python train.py --head_dim=32 --vocab_size=32000 --norm_eps=1e-05 --positions="learned" --attn_scale=0.177 --init_std_up=0.0229 --optimizer="muon_variant" --lr=0.0115 --lr_mult_o=2.0 --lr_mult_down=1.5 --lr_head=0.0042 --schedule="wsd" --seq_len=1024
MLP neurons of a small language model. Each row is named by its layer, matrix (gate and up: input weights) and neuron, and shows model dimensions 128-255. Each number is 128 + 24 x the weight over its row's rms, rounded and kept within 0 to 255. Numbers have three digits each. A neuron's up and down rows have the sign that makes its largest values positive.
A block is one neuron, or neurons of one layer that tend to fire together. After each block is what it responds to, as a language model described it from the Wikipedia text at the highest values.

L2.gate107:093156098124134101098163102098155095150136150129127123157078123158143139157149121151142132148148128137097166104085125136153138113116130124089151121053102086131120081092140141114126094125171116140145132145184168139120130138186125149144142097130167149187177096108154101133136152076155136125122121124095150148105142164137147097167125099100105141135098137113104102161137104109123181128142
L2.up107:142131178118135098127100110129152101120118150152113128130134115148144099117121181107144138136128111146098100114163128108150124129134155068125121149142092110125112148137147147127152127125123108140146146130127140146128134096164161143116108104111178158117093084168140119100170117134146130113117090133063166114135137138174134148144128129124205141107119057130053098107133155116142137151112
L2.gate131:092136117141147150115191102157125153124152111087137128115147124141115102103110089104174101150163136114148117142128142127113142131137173088148161116134122123120149132169077103135123164125120113138111138143131099094092098142108122131171086143157146165096130105132124086126129171143124121115146112122130121120107133102132189143158123084119108145156111116117132132106128143138080154105123
L2.up131:129143126108098143186128133161120145109156128094128114149147117116113150138064126118168171143129122056161107092168140162132093136149163143142138110128096094161130137123093135106094169097115094147108121163147128125111136107142121129152107116131100138103136118138097106091084158114115089093154143144142117143124113113114123139123145114110129153135116088112084132135095099117112138096126
L2.gate180:132174162072119143142101141117142134139136110109140145126118154130095132140127147107094146110096112171166102125078147140145116148124134126122152118137112107113156125134161130175119110113148154139107118101122073116079107162122105117144143160106158143092095104046128159093157127164164101126109104112099179097125106117122116130125171121140124136153106133139104142132159145129164108120117
L2.up180:129148175103127119116128133147140128140141147153134145109116168135113149122114137110096137118077115135169115137132134142134118147122096124136160128127120081110141096159147080150103119094137118145110141142133089072076103149102110132114105166102164145118104174083157157110133114144169121145135113112140148114105118109138093116122159115129102157100102139110072126168107113137113094092118
L2.gate242:121161168109150137153131139141103182164184119113108107130144143169118103142100144123126120114110117084132121140112119160143100127145090131161164087097098093133197113124156116173141141150151120089122107123171143108104119145100132114144106106153136130108132097107164134105099147132161117161111124123080098119126115076150103132129129136142099153117096093109092158162100113132117149117114
L2.up242:109144179128134154133144125107112181161132095131120128113139090183100140135097151128150107093085103091158130107103131138149099145139097159157176131102063094118156140124175139167127099160141122117092112152147147098132136127128137145148111112140136106131124092097165145099131144134149129144122133134088111120118122101172106131140133148138114160111083082102092150141109104112101115093113
L2.gate313:131151156133120158109143143128131122113119139174123103170119117104139124129157137138129140141147162148148137135097127062114131082121114118115137124157088128142109111117075152117148146152200111133102105092184089147120159121113160165133088094160143130167164107174121090118144145107163158147113079144172106128100099113106130104160115125079146140153135119105146103107160155088143141123140
L2.up313:120137167165103154090128126148104131156132108158085096177096126123158105155139108128089132135117166139147139135108140065094106105140105114119136109175109111150096124137095129127149124148198126148106100119175106155125112097148159166139123108125158132171153120145163116134142148101144123153130080111161121129096123108122115124149118155117123131161158105098119097111145127100134148160159
L2.gate324:118174105176174125138087098104134126094142208103141148121123197153157100158112133097138139125173129099144115136124122113106153120142093134169088126110131101140134147117094103171108129169099146104106108074147114160155144145149093131118128176145125133101130176148129146129123156125163073110143097126139094106144162063117114164103161145150107127151107125104130149103130117115166101168129
L2.up324:109178118186139125154101153155128122098146171114121162128148178155122095144133130085114145129109126099136167119109103137137112102169074118126106138124132115166134135138078117157116110138109144092089118098136131133132136133159080150122129189144119131120150161151183161124132154140177061108140096122161084124166157088108120118080133142153125085127117117116126116106103143076153108185104
L2.gate347:136156127172156104136134097141103124086142119137138143172139129121111109083135117152123097218131160147153122134094194093111157093131126131141095121145146131160150098175113147117103174136127137116098082126140166136170100104142170180160126084146135147118143105147126125088169135102110128089143105162104146120108123152127156102097153131145102118146106103135141143122116122116156138129110
L2.up347:159107145129133109118161125139175109147107126105082091135125139118150095137139117132131122153136126126106112090109106154126087161161083101193138098121075102127130075113145128121098143127107140156107146134114135177123171137149126133088082090132124140135096111165103132088161140134171155149095099134102151153088147104134132151122080149137172117127124149149096148140130139093151116092111
L2.gate677:111179104100124141183136100127129080123163176138171127112135128130113097161105133157120076134114109163127184151090144130133157156128145133146140124109144108130142095110078138105116142132129133095134169103108131108137146185116159129089124150149095102140143176154141145118146102142157116108108106138115123119115147102096139114109122110148155160150096130118140139192148126126144047141116
L2.up677:107141126117152143122152125152149113109137162105131157120128149119146132102132165122124098134135134114167103115129135136133106149109160086138131140140136128128087136145079129100142125107131098128127133145106178101120126163153132113088073112121121093146170093148111145144137152121144149182147115125167115127148156132128115117142139167115163149117145114144117107119098135157103161095121
L2.gate720:134148183134130096123096115124153150144110145148109145142145149126090134142139093150118130119109130148132077168070106126134089132127134129109167173133147141140104101135116093108087139106121085123083149122115075136153116104102155138097126100157122113131082161163121162148152129135146139110169112154075162091154114101111135137131139128137126151090125068126160122136154115104106056113087
L2.up720:154126121130135129117112127144141139164095131154115143138136094131109144104105139112124127118143142164109087132167108160146094111086106126109129120130158149151107139157110116114115138073116128153128128097115160110161132110155137127139105160124151169166141108114114152133098119144132132151133114156111131088134083106149145073180140127119100188094121147131120135127139107115098122147071
L2.gate747:143106137078141180094145127122131160166154141148113102134095158145131117124114126114154136137192125120204123108097157131163133134129118098118108108162101132123097148160158138112105142143162111141115146108111112127135135130124119151089131119120136117117152085148135096089128092126173071103119124166112138128121143136100158092130108104175154143110110112099111161130138126127148134140127
L2.up747:158118117079120173077127124123129177161149121153118121128104138151143130117117138142154130129196109142187110119105150112188110133158148087107108093129100130157111129159178118111099141162126098153106114095131139105139133134115136151129141131123137126118172100181138079097100118135161074070120127179108107125104142107099137123138125114174150163116122099110117174110125132144168130152117
L2.gate766:095122153161156114114158102133105114116152125172129113118112108117166160125145100159114124128122139132161129112110148101136111109132106079149108136160153118118089113149102167095130125123154154157135129156151099151133124137130126105120116119151141154134134132159154110131131181131068088148132143163095106091138140117083128109139167121136057114136142144136136137139113151127082130112191
L2.up766:134163148112118115084113084156104109081085091137102136125142136139109131120155175129142169138120171107132142156081110121103167123159107150125117138117124136105134196131115086111132138154137168119158127170142119148136136115113099122108146154142170116099126188115109128107177113125143160130140149111142118132093132056136161167146125161150132129119159129151133150114152132084140146110122
L2.gate802:131128076110137125111117145088150122142177126095141133133090089139131143108134110148129136161136116106120102141092168146153116165172105083139117118109113100146151099091134107140086121153128121122090131167149114111132150182111141159155092078161126142153159156129147140119126130104129125125096145144109111103131131128140106183128109078165097155097135155137095070154098182124091157109113
L2.up802:112175105136117129100132164155176139148163142117134117119114161146142171129120149107147131119136137107164112145094125108130120173155120106105126159133127132090076119122151117141134106128132128097140109125140130131099111157137129131130108135126126100173111124145142178132148100128130121140128090126104120102118128131132121112101084143124158174075139140141114096129135162134114105119076
L2.gate851:093117152106166133149125177138102153146151136090106107108119164135145103109127117100136110145142161122146124169177141128144135100122100135183117139109127133130124171096132112098136133128143071133121108082144093107135166099122148128127134120124166118119108124123082101097087093111132131118121127124126141165117130108122151139134114123132116131113150098138103105132130131137159095089143
L2.up851:104124148123139107146120154185105150151156132064111111097112162067124127122105115124155113148135159151144118153148117128147153107128113135186115123122112119142125140125156101126128137139123121140118105132153115082124142107124155098119119119140138120125105128110122099127133095112124107124132122133141133191110111127141137145158123140143113126123131119139109123113105117119114083096121
L2.gate976:141131143113147182115139130159124107098141153135152134079140109156110165151113164141153159110173172132157124140123112108182152123150112096139103152155099125154131115111099151101160154148151134115138173110181127127107148154100139135124114145156128095142129115124133128090136120164124142100116098116130104077119131151092162070143153108124151103104169124107151151101098098091153129127141
L2.up976:112164131121143195110142103156134128134171166149143098103136101159099153130129157137104114141170141115156153168142102128187099138149110140161123118119111128143108101114108151109179150137145139147119181119181099163140143153134164125113103172131146107148151147102117129093134131116144133084104141138147124091123096114108140111151150139132153150125135087123102153130116124121126099115106
L2.gate991:120101130124143145081098132141127120118129116129126170120125139124087118146122113117171136145125127107175114167113120108179100159131122099114133104133126132119157143128118140087099126148145132124130128122162126133080139116116154177068116084084148081099118075072146110107072111112149115125098135148102168114128116117118136125119124124120162172145151104091160121124134102144153082085115
L2.up991:107126148116138138118127113082106121154202142126106142087129115162113134116122110135136120146091103136144120144126114125142072145150153121129144095135112142071143156142124112102116118095144128136125136138124106134111128108125155128098105105071131117099147083053128132108080110114173110131118138126144160151087124114127121134115100141093141162108169103103128157157148130113129112110141
L2.gate1005:140147116145129151073122072131139105124114113123113129107138127138128125171143088143165073149116139153121130130105116074130131136098137081136112123148168116139140169129161113102163178112124154126163189156149138133109110134142128149164128136181147144128130095195164117111134133171122131120123141148116092102117150105108128067128164116116136135141117133120092087109150144075127119123170
L2.up1005:134144136115107169078122084116149123173148136149112152098163107129146106154140112147140087129104122119106123152111101066096127138131160111128119115136224141128136167126114092149155175120128172138137149128139148142110086081117102140193158139177156135167130116181138108140109093139129122120123147135107171137120136130150132118152127112107147135134082100115129107120157148097172096139110
Strongest on the word Plot in ==Plot== headings of film and episode articles; weaker on abstract nouns like problem, period, dilemma.

L5.gate68:118114175102106107132150103102092131147139091095128122162117146130154140141110135113115120109116128175152131154179170086077148106125095184147113132102102117125128137111163134132067134108135107121157134151136149095127140144122139137079166115149103154133127144125127092123131102106123135106121115134108133140128135116148152140106136160144141146130161089132095105114105141102165100147133
L5.up68:121117157156157073100139141097136121122133120110112099168124161163099161140136143154123137080082114143119113095166109149154146109104136137131141132106108131185117124115103153143123121151183122134138092132118141096160084107115144148097115134101140128126120087111131129103157103089135173122105162125097084103184087188116138144130166103118125105084154117114104105139093154101118087134121
L5.gate216:080107151135158113133109157099125097117127140149136133106111126164095152151124126104091147150130123161188139089152144143138132077131121149153144159104116163115140089160124060150113112117094144121142148147131162120191160098069137123098104162134148150135144128128116122138122152133080164129108105106127153099156132138112134131138130154142140122107133157095089139109150132128097109141129
L5.up216:145124157137148125083092128124113153118177099098150133113138100128112156161144114149096102079077099103109155148176136112117145136088136149163134146110097158176116149086142149129156100106148083110141149109148140115116154152101101143101135121122140154107160120151143137170149111111155161114092095144148107109131117105116133057094095157109101119116168108151135115082101149146123096140075
L5.gate657:119109143170142142113157142134154111122160065146149123120147137102102132159106115168159098158128132106181123105122103080135115137090145124159127163140130160132138150152170128114118144102118117105129112126127138131094107131093132137124138105118133158152142090150125102130130167160098106112124155150120134087108143138147130112094166150158121180191162124103130103111100091129149097154134
L5.up657:139182114128192200158127122101132144135156119133093128101142134163082137132114118102111146127100121123117113120169113080075109153133177141137095125135129145134122097119100128110140100164127139119114170158176152103109129119136175122125122118160143098146169191143150121138092159151156132109117127100113122108112139137142112112127119100107127143137126160081136097152124136136128090148138
L5.gate945:114105141140112118139102114096134132137183058080111132170127119157125148150107119142104131124119137124128154135135135147096131113070089108152115123122092117105116145117143139145124122119150135155118181118153160110127104168094119137111102164141125129140156140119132074121116118145101127115103132153116146090153091126135151182143153127104142117169172116105102163127110108132106137109150
L5.up945:108114156170155120120143158093136134115197110101098130176110147120126173104130098125124148129125118155111150129157107137149118077109118142149131129134120105133104128132109143106140094091186159094088153141118103087133098107138124098093084165115163139114140117121113150106095126142103143125097094172111109157127133138148121152165155134174130093153163135117103112155103169115087081105125
Nouns or modifiers immediately after a possessive determiner (his, their, its, her), e.g. his will, their debut single, its founder; also the same name.

L3.gate36:141107131159179112137104146133138120085121127118160089167132156152112130139139132135147158156129151103117153143127170107142126120130154131182094110144073122150131130166134152150078125128133108162163104144206097154097097137132127126156152165151141144138155141140147137126132139127148135117104142127069117102119136124120111114140154116074146163163105149125117122112146119117134144110135
L3.up36:103137124102127095131115142136102185086134075149088079170153135137130118138133100109082133120113140164157116150146165111088131109146119149169131101126170145160129164172157119137108131164136112102133102082156119121114116120126139118115141106104147131120126140166124128135100145102130116141168155129108129101152086114126109135138125103099084146129162116119140108108131116136141137109173
Abstract nouns ending a noun phrase, often after a possessive (his views, its stance, their independence), plus the particle out in verb phrases (dropped out).

L2.gate154:182154120106131133153088153095148135175133130147134083104085115112140124124104128140111136161138128163112125113090117129090090164122144109124135129126072101109157115135136105147169146163130102141111128146132130147096095115174119127100109156151122121103098147126125099125172132161148156102089118098129091077119159053110131107129131137133136137155116141123147112128109100138128132169120
L2.up154:168132118137109119157079158098144146131121135150134130122109130120148114156138105122117103144141101145114120123093081055085125129168140098118106129163118119120157119132143117128161137116115067119128137174123122099122114110157108107072117176134114156087095159139152107126156182174145161120102115077109133085136156116133121111163139097128112138143127143109151093175135115133130122193127
L2.gate158:125145135142182125137090164121099128166146109127115134159105160107113154135114165112100099134130148103108056133085090172148156148115143174126167153132122154129107167051136112139097118146182121118132119188126107111099154133110174097125127075132118115114110107137102178127120135136121138142114154097121114131166137163133143107131163137139112083136106140116113086127112138135131129092141
L2.up158:107160112119192120166107174120136116108149108143107127136152128089105161114136118160126089110112151170116065104147107144107118169117108146132117124132086131120118151124153119167144157160169108082138111144138119104125160133173152142132152100160149103134128145136085173125123117152127100088127154118061147098140145135131166132095124151142129090133120129112160105122121140129151108085138
L2.gate170:105115097139114152159122153146151110098121106139118119174137131150114158134153099166103127103158106125079122080153153134136167195120095106107133162138132105090127175093108122131148081106168095121094140143095126144106124155077108159140098106149117140129144141105173146136142092162110158114142142138134120098156135113126126145191124142149120116111166176122157139135128100145144125121119
L2.up170:110148094175130151168120138154150143153131136135105118108137074121177108113115167124134135144090117129097163123109142098142126178095102180135130106135105098094109111103138174142198106133157109111116144129089103126118121154121131141183159128132124137109108120108178141106144120142122166161111134135146130146133121135159133164139154142109122123092134150152142113104081115140159087115117
L2.gate231:098119147135109137133133155169120124123180107091125106156112148158107153156135136165111140126154106141124106151104163164157167121146115107090121159130128158139141160060135145136148127159148166101108134103087096105141103069101128127094133127147097097120082148135142161166143179134114139123158134097112142136166120117094110135142140146138087141116120164179117139141122130160124084102139
L2.up231:088131167108137157128140128131105139127145131103139110174114144140129146132121116152120090144116121145117102121103172147141143165097105120135106168142155139138161145085158167152164134147149137097127128154087105109107098081119094116140147119108083121097072149146178145151106186106101109135151087110131154155210133146109133143088153156140082087153089134168141156143090099142158113151154
L2.gate237:136127148121104142096127119143098149158167104127141108127143112129102112113122127176110115106158146151076089127131133138124115135128143109114129166106167139116113151146145190120176155147152107150129119082127151129096147111118106114127105144135139131115119146142131150112132140137078171134139158160145131143150151146128140117121113143138120172103164138083181105078135106080120134130106
L2.up237:105141121123107137108124135149096132171147122127139109168090103136109164116169151166100134106121146171077103143142113138168066116088166142136128155102178102105111139120164137121145136158126065157121137082070114108110169062151117141137125142130131111132117146119118174149135158135113176079128126108157125147119135129117140120113147178154107138149136109114162093097106071086126124117130
L2.gate278:196103138046119156111125179135125129120121111151114143117101112124142101142141116111151143164122111145108116137130134120125122097136126160071143098131116064142145128115127138144169141105188120080139135125110133197118064096134132124139109141167151117141131142121155121125166125124131155113115150108166135113159128123106161113179119101147118133112140114093132118140112128163150109132130
L2.up278:169128169054101161134102160160097130114138104121126134132111098133168089100149126146148144135137114135120119127146137128127113076139118163095149111138105067133139092157152133160141137093159102100115151112094135167124074103160123156132102104147139126133150123114130111137169124102115146154100133120189109112141099112130135107173135121120132103107117128109144098140120127141120118120110
L2.gate325:133130153060137137135111148146101094151150111141134159135127131089154098093146103160137115130133144123130096135109101156153121150113115146162140115136121124121135165087151127196166120110150155121133106120141169080098113116127105126133121115095134084134088160124112093157090166131099110122122142102122148200075147136152131128157084172104101175121101144133145136136112113140126140120127
L2.up325:146119158122150130141113117107107097145140134127122105176149117124157100119107099160127123083149181171137101121082069140155128147107081147153159122136094104090134142073152157197127131113107133146111082133131172112122096110142101128144098116119170113121089119073114104122102141136109121146131172131125142164095140141152122127127130184137144161121097149146127138124106115135112127112155
L2.gate410:116157148109078143197158163122110133157111136134151162133109133116103092153083153098110086152149132125122094130098137130170074123120121100119116108111122151116129131113155136141163116114115159098112153137123103130124093124159164125081106076151120117127091156115137157142111120119127136125140141143096088159180103127098152087163141163133159122089104180123126107137102145130102124173117
L2.up410:111146090117122138162135117142117122199104143144088163133144064125127126179097166121115092147124143144098130176150142142140118142114109103131146128100109127143117129100148126131144101128161130113114167128136079161109060138151155118122133097120096139122115167132140166131111114124116158158116172125136125156144097138114116117177145166096177156152092137122115114170083107127119110123101
L2.gate484:138123114150108133171130125095125097058151105096151112175115113152150151129116155115140134121108152112144142148153128119111155145151115123147139164103173161166096123110144143107136069098141129118110139136080126127145117129145139096104068121145172120102050155110118187085107145155126116142152149157156082110147093124099120134119142158118121143091118159132089096108124136131140163160139
L2.up484:160144145160113154159159085141105123075133105083118116168135146121154153173157136147133147124061163130131177143122141106116118123123158140129125169103141148149087107094148137119124092122170098118145173112089181135103142123138118123103111125117127160101130161135077172117109154140079136134103121129149130133127127133107118168132166132140128135108104166158110113137172102124160188123131
L2.gate644:147169151159152180153154109146107099138127150132117120123164093110124109113097110140128102137139119099104148122119092119107174086112133151156111118113147172098106160108147150122151129113137129133108168143099143140129137138135104132145121187122126125084104114179145122171107175156110137113136109125101124122181144097161129095138129125140091115119137116105089138110094115102051118165095
L2.up644:151136119143123147130107114125107112130149156157123117088131090102132150108076116104153119129118151097118153157087069107130136122127141141157117081080162159145104104126118176132168139124122161126128170144138138117101138156122101115130153163123153110077141136151139127146108157146121133114139131136071110131153166114126141065117111101111115147113127152083122170111120112089059114163097
L2.gate717:102133137133119129131102152122147074160118107136108163132101103140147114119112074122129089152118119111110101132109172141118128128122144122178152135048128196129146181120164139117119151166141110116128093132137146169077146094143134136093136159164126100106101131138097061131130140155120137089162096119155121110141107086112164158099174156119096103149149159147126113131156129121106135122178
L2.up717:107117143139134121143088133163142086153113099150118122121129109132129122140130103118096091152115129116155127115132153180120136138123139114118091166044108182132144162117138112109125117141158118134127102117153168181106167114164144103076123164201116094082100126171121099138116118149107141068138085148152138108122131098126124136096188122118083114125145151140142108125127130147120144158178
L2.gate749:127110104083091144062135138146128092156135107115159119119163117122107084163138100165145149150155133089160189113116153116166133123109131110170139103154116125112114166140114125100149113117167094115142109113195138104120137128167106144124114135111149093123112091166185117129135101131119129146136139129138205132129144127175132096156098068141157147144099118127122106110132133135083097141136
L2.up749:098111145108150165091154132119145114147112118129165105144165086098118115165137101154134109148146133078162171140102133109161122143121164096162148140181103139135140175127110151120135108114153066112133135132179172092110155124139115111096116113103182126156094111134148168099128134114125132159125129142145176119133109106169129123142149109152177132170106128114113118103104097148095103110131
L2.gate880:127166150155124122090142103132117088132151125139165124104162146121147164151109151122133139096104133157147141139115129098119108119142147124149154104134128131101104136138099137127171098157145086113144171133118109100132151124146118119090130146134104178128157135179127144116106120165107142164183127128154105140153131093126115136112106146104115111139106115153100072180086143129107138116134
L2.up880:158138141117150109100155100125125071120158124128167119106141148128146156152097153107133123095109143143142104151130125123143106103135154148143133106109117158116140141161107120131152083156108108116143174118090103092120159106138141094091130164129126181165129135118107128135083125164135138165150134138140100140150138119124132134127091155112094098162135129125090082166086144120099126127134
L2.gate905:142108143122142145104145163127168114153145115147125179132117112107123109117109108127132145136193143121124127126147170182123083140181146108142097128115160113116142124120173132137087111122101105116154174115139143129143120120149123071133125149149122130147199132153121126147179143156079159098102138112151110144091127135126132152147094156151117127133119140162149143099134114116130116104157
L2.up905:122131148113117183115147168112152094158120117119126161137129142112120094156165114153149154129165131104143114114142160194119110133189159129108140110114133110126131119144159114150129114115091127142179136098158086126116094143124134081149119132141135130115174139148101139115144187163127149143079132132122120130083115112114130171140129132160118166117093125118113131113162111169132116095117
L2.gate927:116133125151169102109166130127123178117144144099093115161153081114094115124071115171121136142164126132119131126172136081092089150103160121147071115154144159106155110136142150142142100109087113094147129128127138117125124158142130176109102139151124081128139153137149143095126087162133145130147135154117144111177166124103152078132153166180067106173123151103099143125113177122125097149127
L2.up927:107153120134138118171120150100131125147141133135105125149132110093138083135100130116107087138122106169132144092162130171159116087089141167111153092112132140150116107103157118154144150158074108160144105129165146111149098116086054155151170176091090106111138133108146171130125138154158138133129145135134142129134126125140180143134191164161129112088102126138111148103114171146148113138119
L2.gate959:137119107106140112137074115109125127118150139146103104123137105115138090101164130183133112101106125128154141143128137153106098133128100119132121120090126109082141158106152152134144101146123088122113183134149109128091141101142107138091099137147107092138098168130150172091149126181125149135135106115152100153126175137110090138133135148157104134103110140156144125104108091122152106091125
L2.up959:110128119121134099153099124107120096096182124124103126119109138082152108130136149173144137089122159123132138145133115153126104176103125098145107143107154095068132145105141149122150092171130089129101169158135101123057134083116112124120112137146097092147097177132137156102153138169127150123118130101133126155139160130126095094119127164161120116136122149133136112113147075118167076124141
Compass and location words opening a place or organization name or position, such as southern Spain, West Midlands, United States, near, plus "Authority" in species infoboxes.